python train.py --activation="geglu" --norm_place="pre" --parallel_block=true --init_std_qkv=0.0245 --init_std_down=0.0 --lr_head=0.00593 --grad_clip=2.0 --final_lr_fraction=0.1 --dataset="wikipedia_en"
MLP neurons of a small language model. Each row is named by its layer, matrix (gate and up: input weights) and neuron, and shows model dimensions 48-143. Each number is 50 + 12 x the weight over its row's rms, rounded and kept within 0 to 99. A neuron's up and down rows have the sign that makes its largest values positive.
After each neuron's rows, "fires on" lists the tokens most often at its 100 highest values on Wikipedia text that the model never trained on.

L6.gate288:59 61 55 53 53 53 50 47 55 23 50 46 46 64 43 48 46 37 35 50 53 44 73 18 78 41 51 57 35 46 59 51 38 30 75 53 44 54 47 36 71 53 25 69 43 53 64 63 44 52 35 47 44 36 30 27 43 43 58 64 61 73 41 39 39 55 44 62 43 47 41 45 50 56 66 30 39 71 61 51 46 46 54 47 30 51 55 72 62 46 58 55 55 37 55 45
L6.up288:75 60 24 66 72 46 50 42 73 59 45 56 49 55 53 52 74 50 40 48 43 45 44 60 47 47 58 42 85 54 27 28 47 58 48 50 58 45 47 39 56 48 47 70 53 61 75 55 56 61 57 55 62 35 58 76 60 62 47 65 28 54 30 55 51 41 33 50 57 43 53 53 51 69 33 45 56 45 20 52 57 37 35 46 48 59 45 49 31 74 57 68 49 42 41 60
fires on: "le", "s", "e", "r", "ed"

L7.gate86:50 48 30 43 62 49 50 54 55 64 38 57 40 53 57 45 31 73 53 54 30 42 24 57 21 52 48 42 40 51 62 44 42 76 63 56 43 27 41 52 63 56 46 57 52 56 51 52 42 50 52 73 39 58 43 46 49 44 41 45 61 38 65 47 46 49 62 48 59 43 52 43 68 61 71 51 38 41 52 50 48 52 32 55 54 49 67 49 31 35 60 42 86 56 38 69
L7.up86:70 46 46 52 37 37 34 29 62 61 27 54 42 57 68 31 55 38 57 35 41 39 37 62 22 53 25 44 38 54 52 38 60 78 46 64 40 40 41 56 42 48 35 44 37 78 53 74 49 44 59 60 44 49 51 64 52 57 69 49 39 23 61 45 50 36 46 64 56 67 59 63 31 63 56 46 53 37 68 47 35 65 52 72 57 33 50 75 64 59 61 69 65 59 51 17
fires on: "ur"

L9.gate21:29 47 67 53 35 40 42 42 64 59 49 35 35 61 17 71 63 52 47 36 50 52 51 71 58 66 48 44 52 69 54 67 55 42 37 64 53 72 52 61 57 57 60 51 57 58 58 51 58 37 40 40 52 77 48 27 63 40 68 51 48 42 39 57 73 66 59 65 44 25 42 59 58 36 42 49 58 43 48 29 54 66 60 40 40 43 65 57 64 47 48 42 52 51 60 51
L9.up21:48 36 60 33 55 47 45 51 44 56 51 40 56 69 35 66 61 62 31 50 37 51 44 37 66 57 79 83 58 51 42 38 63 27 52 66 71 53 50 31 54 42 62 54 49 29 59 51 55 46 45 44 39 32 42 46 54 63 63 60 35 46 58 40 70 45 49 67 39 50 47 43 47 51 50 43 38 50 66 59 43 46 77 56 30 61 50 41 63 48 46 63 34 53 55 34
fires on: " ex", " Ex", "ex"

L7.gate85:67 58 54 44 29 50 54 67 40 37 30 60 52 53 54 76 53 57 36 44 57 50 37 49 57 53 50 52 82 50 25 55 50 51 44 39 46 51 53 71 51 47 44 60 47 77 49 53 44 70 57 74 38 42 59 44 58 53 61 51 67 65 65 53 30 37 36 52 46 54 62 41 76 46 71 43 64 39 50 49 61 46 44 35 70 54 29 46 39 45 66 51 38 51 68 52
L7.up85:25 54 53 41 55 20 51 64 39 31 51 35 44 26 59 54 61 61 47 49 55 56 51 39 52 66 71 57 46 46 45 60 47 68 50 55 43 54 44 72 43 54 67 64 61 44 36 71 36 39 60 42 48 66 45 62 70 53 69 55 54 74 44 48 49 51 56 59 49 55 50 62 61 26 48 43 48 42 58 47 79 49 45 79 62 44 48 40 57 60 59 40 59 56 60 51
fires on: "ap", "em", "ip", "ob", "ep"

L8.gate193:70 49 40 43 60 56 26 41 54 39 53 62 49 54 68 45 55 38 87 51 44 45 47 38 57 45 54 55 56 56 36 55 37 54 52 54 61 53 86 47 38 54 25 36 52 66 38 54 41 72 48 51 50 14 62 55 45 40 43 50 45 68 28 47 29 38 36 26 57 41 42 47 47 22 57 65 68 77 48 49 50 40 45 33 56 63 39 52 58 33 48 55 59 75 44 37
L8.up193:39 48 65 48 45 49 51 54 40 62 70 50 53 28 48 44 52 57 44 60 69 46 34 47 66 46 54 47 42 77 36 20 48 42 57 71 39 40 51 30 43 41 66 35 32 51 62 81 44 53 70 49 59 34 46 45 51 39 50 64 54 29 17 51 40 48 33 47 50 57 65 23 38 63 64 52 44 41 56 41 49 32 42 49 62 45 51 59 45 50 33 59 53 46 51 39
fires on: "ed", "ated", "ied", "ived", "hed"

L6.gate68:49 49 40 74 31 36 54 44 47 59 61 37 49 37 43 44 64 22 73 54 48 46 44 63 52 66 51 56 66 35 40 47 48 47 64 63 44 48 48 58 48 52 59 67 56 54 40 40 35 23 64 36 67 52 74 61 46 38 63 47 50 64 47 49 69 49 65 29 47 45 72 55 64 52 63 76 46 65 45 36 69 48 47 53 45 32 56 58 40 21 57 57 65 55 35 38
L6.up68:40 54 40 54 47 56 50 63 58 44 46 43 38 48 55 25 61 47 47 61 55 46 61 53 49 42 43 68 49 59 44 38 51 57 31 61 51 50 70 32 30 67 34 48 59 37 62 54 66 51 44 53 85 48 65 46 39 76 52 32 21 65 43 51 54 40 54 44 33 52 59 64 45 48 59 57 63 58 71 65 32 55 49 44 52 48 73 72 55 66 35 47 42 52 39 56
fires on: "y", " only", "ng", "Y", "ly"

L7.gate249:68 65 52 38 52 42 32 64 46 65 59 58 59 33 35 55 67 48 50 38 36 58 37 47 70 53 60 47 77 50 54 46 59 61 32 46 49 47 49 22 51 28 54 13 46 46 56 49 48 48 48 43 54 67 50 57 49 28 44 63 36 75 61 49 57 58 41 34 60 33 72 64 69 39 72 39 47 28 43 42 38 57 37 51 30 50 28 48 59 41 31 65 73 57 55 29
L7.up249:51 51 44 55 56 43 48 58 56 51 64 43 78 45 36 64 49 32 72 45 40 56 52 47 62 51 49 43 46 27 59 65 42 52 39 17 46 46 47 59 56 59 45 32 34 55 52 50 57 49 55 33 37 58 66 59 62 61 23 65 33 76 39 62 55 57 51 48 51 33 63 49 61 37 47 39 31 43 33 39 55 31 46 44 56 53 35 48 64 44 51 44 39 46 43 28
fires on: "re", " Gre", "ose", " pre", "ie"

L9.gate181:45 43 41 62 73 46 45 58 39 71 44 54 35 73 46 34 54 66 42 24 49 57 35 45 33 38 43 37 42 40 65 47 56 55 49 42 35 41 43 32 39 57 48 52 62 42 36 47 43 51 44 57 57 55 51 45 35 76 54 67 52 53 47 51 45 60 63 48 31 59 55 41 57 39 56 48 38 57 45 50 41 39 71 53 66 33 66 40 54 40 40 82 32 23 38 47
L9.up181:42 55 61 64 50 36 38 47 58 64 35 47 33 59 53 24 53 60 56 51 43 45 44 76 52 48 34 19 48 45 45 64 61 57 39 28 46 44 58 53 63 67 52 36 58 54 35 39 53 66 49 72 53 30 38 35 34 62 38 70 54 66 44 55 58 50 44 44 49 34 51 43 50 33 57 74 60 45 46 31 61 31 58 62 59 53 70 46 60 30 31 60 37 36 48 54
fires on: " d", " K", " D"

L9.gate51:25 38 52 49 42 58 63 41 43 54 62 46 62 24 67 58 53 49 57 38 66 60 65 39 48 51 39 58 64 50 47 48 39 66 57 37 54 53 55 45 53 53 53 45 52 49 54 40 37 57 76 41 40 72 61 50 31 62 57 48 29 54 75 41 36 37 53 36 58 44 57 48 56 63 25 58 57 52 60 56 54 57 57 60 50 45 55 44 61 68 56 71 42 44 35 46
L9.up51:52 47 54 58 51 65 44 56 54 45 39 59 54 35 66 51 57 14 65 30 44 45 69 66 51 42 45 46 43 50 30 47 41 50 44 63 55 58 46 40 60 50 38 64 58 44 45 50 53 55 44 30 64 54 50 56 39 69 64 53 53 41 74 51 70 59 26 45 35 52 70 74 69 54 30 63 51 61 43 50 36 56 49 37 38 55 31 42 55 47 32 52 46 65 61 47
fires on: "l", "ro", "ra", "o", " ro"

L2.gate80:46 17 46 48 33 49 58 56 56 63 51 45 52 68 31 60 70 42 29 31 31 43 66 51 41 30 66 57 36 40 59 78 58 60 46 36 51 62 48 38 59 58 42 59 34 51 57 47 54 36 56 48 53 69 52 53 56 61 43 51 56 39 63 72 42 61 54 52 29 72 49 48 57 50 54 43 39 67 72 74 58 39 34 47 29 37 60 36 51 25 52 57 33 64 28 25
L2.up80:48 23 61 66 59 36 65 56 34 58 61 54 64 46 47 54 45 46 60 44 51 65 31 66 54 47 71 66 63 32 45 61 55 50 56 64 57 61 53 22 57 49 52 57 48 53 49 25 65 23 52 32 51 55 55 24 70 55 42 51 37 35 45 58 56 56 60 63 52 54 45 60 46 64 59 42 22 48 58 74 49 49 67 44 49 60 39 20 41 31 54 58 63 42 31 40
fires on: " ex", " des", " kn"

L9.gate19:48 61 46 57 42 44 53 48 50 35 23 67 36 45 25 51 55 56 45 40 52 53 49 27 84 39 29 55 59 60 40 49 59 58 56 49 41 47 65 67 48 41 46 66 52 73 52 65 60 45 59 54 49 55 72 58 77 56 35 34 53 61 28 56 42 55 31 39 39 58 77 48 41 45 43 54 68 55 21 41 46 46 44 29 45 55 54 55 50 54 53 51 48 71 50 47
L9.up19:56 45 47 39 56 69 28 69 68 33 24 52 48 58 59 60 63 60 57 34 49 44 60 31 80 51 33 43 73 62 41 48 67 48 71 38 55 46 43 73 59 27 25 62 39 66 52 46 60 47 45 49 43 37 50 47 67 55 35 45 74 29 57 51 46 56 51 32 36 46 74 42 43 53 46 65 62 64 28 48 49 50 43 35 35 41 56 55 43 52 62 45 53 35 70 45
fires on: "ed", " known", "ing", "ated", "red"

L7.gate201:59 22 39 66 54 66 45 41 76 55 33 56 68 47 41 37 34 54 55 30 36 55 47 26 41 57 41 42 29 53 26 58 33 45 58 51 41 34 50 47 36 52 28 31 54 51 36 50 47 57 61 66 50 46 50 36 33 42 70 71 48 42 38 65 43 30 56 55 56 54 58 64 59 34 59 77 49 44 55 40 56 48 67 45 58 40 59 58 51 76 27 66 61 59 51 46
L7.up201:58 48 58 47 38 62 54 42 53 55 55 31 43 42 40 27 48 48 44 57 53 42 61 41 54 63 56 55 58 61 40 48 40 21 58 23 55 41 42 59 31 45 44 51 42 69 42 40 35 50 85 53 26 44 49 44 42 47 60 42 73 49 42 67 29 37 53 57 38 44 43 37 48 45 49 46 50 68 61 57 60 54 46 72 58 48 43 54 64 36 55 65 55 62 47 07
fires on: " high", "un", "ull", "ar", "ow", " long"

L2.gate171:32 56 66 34 64 23 31 39 29 66 48 39 71 66 62 58 34 66 64 53 46 50 40 47 39 42 35 40 30 61 61 70 44 47 54 42 26 40 53 57 48 52 46 34 54 62 51 63 38 45 49 41 41 49 36 59 62 48 43 53 54 51 62 39 59 54 54 37 43 38 62 50 52 43 74 51 76 44 40 57 45 52 63 36 54 26 44 50 51 29 49 37 51 49 55 58
L2.up171:45 55 42 56 46 42 38 41 60 54 59 51 44 48 71 38 67 66 69 49 33 50 60 44 42 52 50 52 41 43 53 53 45 67 53 38 40 42 46 53 27 73 55 34 52 49 43 60 45 51 48 41 53 48 41 28 52 47 34 58 50 55 46 43 43 61 23 42 58 30 52 28 58 38 64 62 56 41 69 27 42 41 65 12 22 45 53 60 32 55 68 64 53 47 46 43
fires on: " K"

L8.gate225:52 31 32 37 69 43 48 59 61 42 49 50 39 48 66 29 37 78 40 50 30 58 26 70 41 22 26 61 54 51 45 42 47 47 32 40 51 47 56 51 30 55 55 51 40 56 47 47 59 51 53 66 62 54 43 67 37 48 41 64 23 54 45 37 57 58 58 63 51 44 65 46 29 45 58 53 53 43 49 57 49 35 36 75 64 59 47 32 36 66 42 53 51 67 41 41
L8.up225:50 32 48 42 43 44 51 62 63 44 42 58 39 36 51 49 44 53 64 49 54 51 60 59 33 65 21 43 76 42 51 44 42 60 31 74 76 45 22 51 49 51 46 50 47 34 56 59 25 41 36 45 41 48 40 74 49 53 53 51 36 47 36 43 69 49 57 37 47 66 68 76 37 44 55 50 56 55 53 59 44 52 58 38 37 40 33 60 51 45 53 56 65 48 55 55
fires on: " t", " k", "k", " h", "th"

L8.gate29:61 47 41 51 74 48 49 54 47 49 62 58 57 64 41 50 34 33 44 51 71 69 45 28 50 40 42 57 47 64 57 26 58 56 39 55 61 66 44 46 45 45 23 58 33 51 49 67 48 64 51 61 44 58 38 44 42 55 47 49 50 41 52 72 46 66 38 63 37 61 51 49 38 32 46 59 58 59 61 59 47 53 61 59 61 51 54 70 60 55 70 43 54 32 53 38
L8.up29:62 58 56 42 53 36 45 44 53 53 69 60 60 44 41 62 59 39 63 60 82 47 33 40 54 49 52 69 63 53 35 44 61 41 43 48 52 42 81 43 71 34 49 63 71 58 56 70 65 37 46 35 51 45 32 60 64 56 58 55 54 46 34 55 31 71 53 58 46 43 61 47 50 43 32 58 41 41 62 68 43 52 52 54 58 61 38 45 29 51 33 55 60 52 79 65
fires on: "ed", "s", "ced", "es", "t", "ame"

L2.gate254:62 49 62 56 60 44 49 68 58 53 39 49 53 43 52 65 50 37 58 47 73 68 37 58 14 69 52 38 38 67 33 51 39 62 48 41 54 62 64 42 60 28 37 57 54 58 54 22 53 54 34 36 36 20 62 65 24 35 45 51 50 56 42 41 47 27 61 44 45 32 42 63 36 62 54 37 63 67 43 57 50 60 65 53 53 45 33 58 59 69 64 44 43 42 50 65
L2.up254:41 51 53 34 59 47 52 59 64 54 47 57 41 39 52 46 45 62 40 58 47 57 30 51 34 45 61 40 39 48 39 56 42 40 41 62 50 57 42 41 57 56 46 39 62 53 66 56 55 52 30 29 41 34 31 48 54 39 22 54 66 70 45 64 50 30 48 40 55 61 33 53 51 41 55 47 60 48 50 46 42 52 43 59 59 59 26 53 42 70 52 14 44 43 40 65
fires on: " offic", " mod", " oper", " mov", " bu", " were"

L6.gate61:51 70 27 45 48 51 47 35 52 62 55 54 54 47 38 70 61 64 61 32 63 56 38 51 62 58 50 46 46 67 62 36 58 55 18 40 42 54 59 43 58 62 42 47 51 57 70 40 57 57 67 48 46 42 59 33 50 44 46 49 41 33 70 73 65 49 52 57 61 55 57 37 66 41 54 38 52 54 58 44 57 44 41 73 39 39 43 39 60 60 63 62 54 49 27 27
L6.up61:63 49 43 46 36 58 52 74 45 54 17 54 46 34 54 42 43 50 67 58 67 37 44 49 56 43 61 55 65 54 29 41 49 63 45 51 51 62 43 61 34 54 68 47 49 47 58 54 34 56 45 53 56 44 47 36 40 37 42 72 18 45 64 40 70 36 39 34 44 46 66 32 43 80 47 34 34 43 32 48 12 58 52 50 52 48 45 59 42 38 26 74 72 46 39 57
fires on: "ri", "us", "s", "re", "ed", "all"

L2.gate315:35 51 41 56 37 49 78 45 72 54 50 56 71 52 55 60 40 55 55 41 39 60 37 49 41 47 56 64 81 30 35 56 39 38 50 44 55 40 50 37 45 62 51 52 69 51 47 54 34 38 47 67 52 13 39 68 59 55 35 36 32 41 48 30 43 60 61 61 56 65 41 73 35 51 60 64 50 58 47 21 51 53 68 53 49 64 45 49 65 34 33 36 39 39 10 50
L2.up315:37 60 63 65 43 49 72 38 66 53 41 25 47 45 54 38 59 35 69 53 46 52 40 36 26 50 53 63 47 43 59 90 56 45 54 49 68 64 49 50 44 51 51 59 47 35 64 47 37 42 51 45 42 30 54 58 51 52 42 65 37 47 37 56 49 57 38 66 49 52 55 49 45 44 49 57 56 51 28 42 45 56 57 71 44 63 44 51 49 53 31 63 34 47 11 08
fires on: " oper", " exp", " main", " trans", " dep", " public"

L7.gate314:59 57 44 35 50 48 40 49 52 60 50 32 49 42 70 43 61 39 66 58 45 61 48 52 74 69 48 58 72 56 51 52 78 56 56 50 50 63 34 57 42 61 50 52 47 70 65 35 47 61 40 54 41 38 44 44 41 54 48 33 39 41 43 59 45 64 48 58 56 42 44 40 55 42 49 42 40 68 19 41 27 52 58 48 47 57 56 42 60 54 21 55 67 52 42 31
L7.up314:64 38 24 34 56 39 58 49 56 27 39 50 50 44 43 59 76 71 51 47 59 48 46 40 59 39 48 66 72 49 50 61 62 46 53 33 55 41 44 54 57 54 32 51 18 66 49 62 40 56 62 39 65 40 69 45 54 52 54 34 16 63 34 55 50 49 53 34 44 38 77 58 39 73 32 48 42 55 38 57 58 53 63 44 56 54 38 36 44 49 65 56 59 39 50 43
fires on: "z", "s", ",", "b", "er", "ed"

L6.gate23:40 57 70 52 34 51 83 59 38 64 14 35 54 64 28 50 56 85 72 55 68 69 43 51 65 62 61 53 65 37 62 61 48 55 61 37 62 54 46 59 48 55 57 52 58 49 47 66 51 49 26 47 54 42 59 79 50 35 44 41 62 48 51 67 29 41 44 48 53 61 41 51 49 49 45 54 36 39 48 40 60 66 63 50 39 51 33 50 53 39 31 32 49 44 19 28
L6.up23:72 35 57 56 36 46 56 60 53 53 35 51 66 41 39 34 57 59 27 58 56 66 61 46 39 48 47 44 45 52 53 53 58 63 65 54 43 47 64 43 64 76 48 46 70 54 51 44 32 36 54 54 64 27 49 69 72 55 45 44 64 50 43 54 38 56 52 54 51 43 42 33 68 30 50 61 36 49 28 28 82 55 72 38 65 61 34 54 50 37 48 50 47 52 45 35
fires on: "ir", " Air", " public", "ary", " trans", "rans"

L8.gate200:45 44 63 60 30 58 56 59 63 49 79 53 33 53 51 50 51 60 41 48 49 45 44 64 49 44 41 51 60 55 59 53 56 39 41 53 38 34 43 45 43 56 56 50 52 62 67 60 46 30 28 56 50 45 37 40 48 63 65 67 41 44 56 49 41 37 51 65 29 45 61 43 52 36 61 54 49 57 62 37 55 40 66 44 45 66 47 44 66 44 46 49 50 47 46 55
L8.up200:37 41 62 58 63 26 80 68 58 49 49 57 63 60 56 61 52 63 59 44 67 57 52 57 55 43 29 51 63 43 59 36 56 60 30 38 55 50 53 64 47 56 60 60 32 40 43 49 41 42 35 37 38 51 30 55 35 36 53 51 40 62 43 63 65 61 44 49 39 49 61 49 55 35 60 57 34 51 44 45 73 51 60 58 30 68 48 53 45 43 42 53 44 57 51 58
fires on: " sp", " int", " k", " K", "k"

L8.gate170:70 42 69 51 61 50 79 55 48 71 69 53 55 48 31 29 41 42 69 49 58 62 57 50 50 61 42 59 55 63 23 43 38 60 65 53 36 48 66 48 43 52 50 26 51 36 59 46 44 44 56 69 29 46 43 58 54 64 46 82 62 34 38 49 35 24 56 51 74 38 57 34 48 34 49 66 48 70 50 36 46 54 41 42 67 70 51 50 42 38 52 63 46 63 51 48
L8.up170:60 33 61 37 43 28 47 47 46 50 68 59 71 53 45 41 55 60 61 79 45 63 63 36 64 61 61 33 58 47 27 37 61 57 66 30 32 52 57 36 50 33 48 20 50 50 54 54 47 42 56 69 55 57 55 43 46 53 66 55 75 61 45 68 34 48 25 51 28 46 70 43 46 42 63 48 52 39 61 58 52 40 70 58 58 48 51 50 46 52 44 52 27 41 55 69
fires on: "or", "ow", "ad", " art", "ar", "ver"

L6.gate131:73 53 36 67 52 51 49 50 61 54 37 33 41 53 42 41 44 54 41 48 32 80 45 72 25 50 59 62 50 55 47 30 48 43 56 39 72 45 50 46 21 54 35 56 44 47 20 65 52 28 49 45 47 50 61 47 42 18 41 43 33 36 46 52 41 48 67 79 54 47 63 54 51 39 70 51 65 64 43 43 48 60 55 54 39 41 41 49 45 50 37 73 58 49 48 42
L6.up131:77 50 63 36 23 58 29 75 34 51 71 53 30 52 39 43 42 61 60 37 39 49 21 78 53 56 39 42 65 46 43 57 65 63 44 29 45 72 48 39 56 44 56 75 55 55 46 44 47 58 53 64 48 31 51 56 42 48 45 27 53 44 59 50 60 57 34 36 40 55 61 68 43 53 52 42 56 53 55 33 60 47 63 22 43 49 38 73 58 53 55 56 40 53 56 78
fires on: " h", "h", "th"

L7.gate303:29 49 51 38 51 63 38 74 62 70 49 47 47 58 39 55 68 55 47 52 46 44 55 46 64 42 40 40 35 64 26 45 65 51 19 47 66 53 63 64 38 36 67 46 53 61 55 44 68 43 41 62 35 52 37 42 48 41 72 61 59 60 53 56 65 44 32 56 52 45 61 42 49 52 73 58 59 68 70 36 58 57 34 44 64 53 52 52 81 38 49 55 29 48 58 48
L7.up303:47 34 63 60 54 43 64 50 55 77 47 40 54 36 47 59 46 49 50 29 65 40 55 42 64 68 40 54 33 43 39 60 60 52 39 53 50 49 65 54 39 42 44 61 43 37 24 69 34 38 58 68 52 53 29 66 60 66 60 40 41 53 56 57 76 46 40 41 68 50 47 65 55 34 68 27 46 56 62 47 52 75 38 30 60 52 35 35 57 34 45 45 23 38 49 39
fires on: " app", " ch", "ip", "ap", "od", "el"

L6.gate281:29 70 54 49 58 31 46 48 68 60 48 53 40 41 52 48 38 35 32 66 41 48 40 50 44 36 61 58 54 43 58 63 37 34 52 53 42 62 52 55 43 56 75 58 36 71 26 49 57 51 21 54 34 47 43 42 54 68 51 51 52 69 65 54 36 66 50 53 46 65 46 35 42 52 61 54 60 48 49 69 54 56 51 40 55 64 45 48 48 55 58 42 34 48 64 60
L6.up281:44 59 54 49 44 42 74 46 68 52 55 57 56 68 56 63 38 40 32 54 32 47 50 29 30 41 55 41 50 26 71 50 62 63 38 51 39 41 68 53 55 46 81 43 36 63 17 77 59 75 38 54 47 48 45 39 44 58 76 63 44 68 56 48 51 52 68 57 58 55 63 49 57 59 72 44 63 35 28 72 49 60 40 55 46 42 49 44 46 65 48 21 56 40 53 64
fires on: "e", " (", " is", " was", "ather"

L2.gate73:40 57 49 47 39 65 66 31 45 81 44 41 40 45 34 48 50 52 67 60 68 66 55 57 53 47 54 28 55 38 52 79 33 58 61 30 32 62 52 38 47 51 46 65 58 58 57 54 34 65 47 44 57 47 76 54 64 41 44 56 39 53 30 75 50 44 56 45 40 41 58 46 56 41 62 52 64 68 41 47 34 46 46 54 54 48 50 71 33 48 46 46 46 57 50 58
L2.up73:29 32 46 59 28 52 68 42 36 76 47 64 55 44 41 40 45 44 53 49 60 62 59 48 50 38 26 35 64 51 43 58 55 64 63 46 62 48 56 32 39 59 31 52 55 50 25 73 46 61 54 35 47 77 50 59 58 40 44 49 35 63 45 62 48 46 34 59 47 29 41 50 76 28 53 46 49 61 63 65 53 46 50 45 53 53 44 69 41 60 64 54 61 52 41 27
fires on: "any", " area", "ales", " people", "ternational", " other"

L7.gate112:35 53 65 58 40 50 68 51 72 27 52 52 57 60 37 37 45 40 54 62 67 26 52 62 57 41 37 63 59 64 52 39 38 25 56 59 54 45 70 76 56 59 46 60 44 44 54 40 59 42 57 29 38 39 56 27 48 46 51 42 75 55 62 59 49 61 54 25 30 40 35 53 46 61 55 45 73 28 39 27 45 39 34 63 42 57 56 60 38 50 43 49 61 48 59 46
L7.up112:40 46 48 62 44 51 58 45 64 63 57 46 55 74 32 48 55 31 50 49 62 74 53 51 53 47 54 64 57 54 42 35 68 44 49 62 69 46 71 33 43 64 20 60 37 59 43 70 24 24 66 37 35 66 66 34 56 54 43 58 56 27 43 50 52 38 53 56 33 52 74 61 46 44 37 51 76 34 61 58 29 44 56 65 37 54 40 60 50 56 38 45 33 52 42 62
fires on: "y", "yn", "er"

L6.gate233:45 90 44 55 70 46 60 61 44 56 54 40 45 60 41 49 33 49 57 59 43 82 36 30 44 33 41 41 46 46 50 26 61 58 42 52 30 65 50 81 61 54 50 43 16 71 36 62 55 65 40 40 53 57 34 66 30 59 50 48 52 68 47 41 51 56 42 66 28 59 52 53 51 68 76 52 46 48 35 51 42 48 52 46 49 47 26 45 54 47 67 43 60 35 65 50
L6.up233:40 50 31 19 79 39 36 65 49 34 53 50 50 50 61 46 38 61 28 33 69 37 53 37 42 67 35 30 86 54 62 45 41 39 51 60 50 32 57 66 47 45 62 20 45 55 33 44 54 51 51 41 48 71 48 62 47 53 63 33 47 72 54 38 40 71 44 32 65 55 63 56 53 51 33 72 36 46 42 51 25 65 21 49 52 39 57 34 44 47 50 45 48 55 37 30
fires on: " was", " He", " is", " as", " been", "e"

L6.gate314:63 64 60 42 40 48 47 63 31 78 56 63 64 51 34 50 49 40 48 47 50 33 43 56 90 31 40 74 43 45 26 37 51 36 38 40 75 55 72 56 46 39 44 48 46 83 22 62 41 47 74 45 52 39 54 47 64 56 58 54 68 64 50 66 60 63 53 39 23 35 58 61 48 60 60 62 59 47 67 56 43 33 55 32 37 42 39 38 46 49 37 47 52 66 34 41
L6.up314:41 66 51 43 62 41 46 45 85 69 55 57 57 61 34 39 51 51 38 46 48 38 45 55 72 33 53 45 45 63 48 29 56 57 52 49 46 51 62 49 49 49 34 54 39 42 52 43 47 45 74 62 51 52 58 58 68 59 44 50 49 61 56 60 65 42 44 64 70 48 77 52 28 49 42 50 38 49 74 68 39 09 28 35 55 51 55 39 42 65 24 47 49 32 53 46
fires on: "ed", " made", "red", "ated", "old", "ent"

L6.gate93:45 51 42 44 32 46 81 43 80 41 49 61 68 46 49 43 39 43 56 27 53 56 66 58 40 66 60 64 58 47 36 52 68 41 38 45 37 39 72 43 33 64 40 35 64 65 50 47 51 56 45 43 42 62 41 66 35 66 43 47 49 62 60 39 53 22 58 59 48 49 39 48 41 49 51 45 59 52 25 55 59 60 48 51 66 44 59 49 48 45 44 66 56 76 51 19
L6.up93:43 81 59 43 61 72 62 58 72 52 50 54 35 39 29 29 41 45 54 58 55 68 45 39 55 57 45 54 33 42 58 26 47 56 50 66 31 50 38 53 60 46 45 49 91 61 62 40 56 46 53 37 59 35 69 57 60 61 58 38 40 61 43 54 66 48 57 50 45 49 38 51 54 54 60 63 43 44 53 53 67 48 60 35 53 45 40 51 64 42 40 41 72 60 68 43
fires on: "b", " B"

L2.gate109:25 56 51 65 59 34 51 52 63 55 42 47 54 48 52 46 45 39 46 52 44 47 54 40 38 50 40 54 26 34 63 50 50 66 51 49 36 33 48 61 52 33 41 53 57 82 38 70 52 48 63 80 62 65 56 59 62 31 46 42 52 51 49 50 41 57 51 70 43 75 57 74 56 64 42 55 21 65 54 36 49 57 44 58 41 71 65 39 43 35 42 54 70 60 43 40
L2.up109:61 47 53 38 58 36 66 64 68 47 63 51 55 36 59 58 52 46 63 34 46 72 44 51 44 41 34 78 49 39 55 66 44 75 56 68 30 54 39 41 42 39 46 39 25 46 42 49 59 48 45 37 41 70 50 64 60 33 55 33 64 55 53 47 65 51 64 62 37 49 46 53 52 64 57 65 50 47 47 50 45 69 41 63 46 46 79 50 56 54 49 37 36 38 36 43
fires on: "ur", "uro"

L2.gate3:51 57 59 54 45 55 41 47 69 45 51 47 64 50 46 53 50 53 68 36 38 46 47 54 38 66 37 75 60 58 44 32 31 59 41 25 66 37 67 20 47 49 55 49 48 66 53 55 56 42 44 35 73 59 59 40 51 43 48 41 50 54 51 52 63 65 38 47 39 64 56 39 62 33 50 35 33 53 53 53 56 64 28 43 32 57 21 72 38 34 57 74 45 51 51 69
L2.up3:46 51 80 43 49 49 34 40 56 40 48 57 61 50 53 42 60 58 66 26 70 45 68 33 44 72 47 61 42 49 57 40 50 51 36 35 77 46 57 61 50 52 36 52 54 51 47 55 71 57 43 50 52 61 66 57 67 50 58 70 47 58 36 60 82 49 25 60 58 48 45 34 55 32 56 41 40 50 49 67 55 39 35 46 40 75 54 53 45 43 49 45 51 34 58 65
fires on: "ose", "air", "ild", "ie"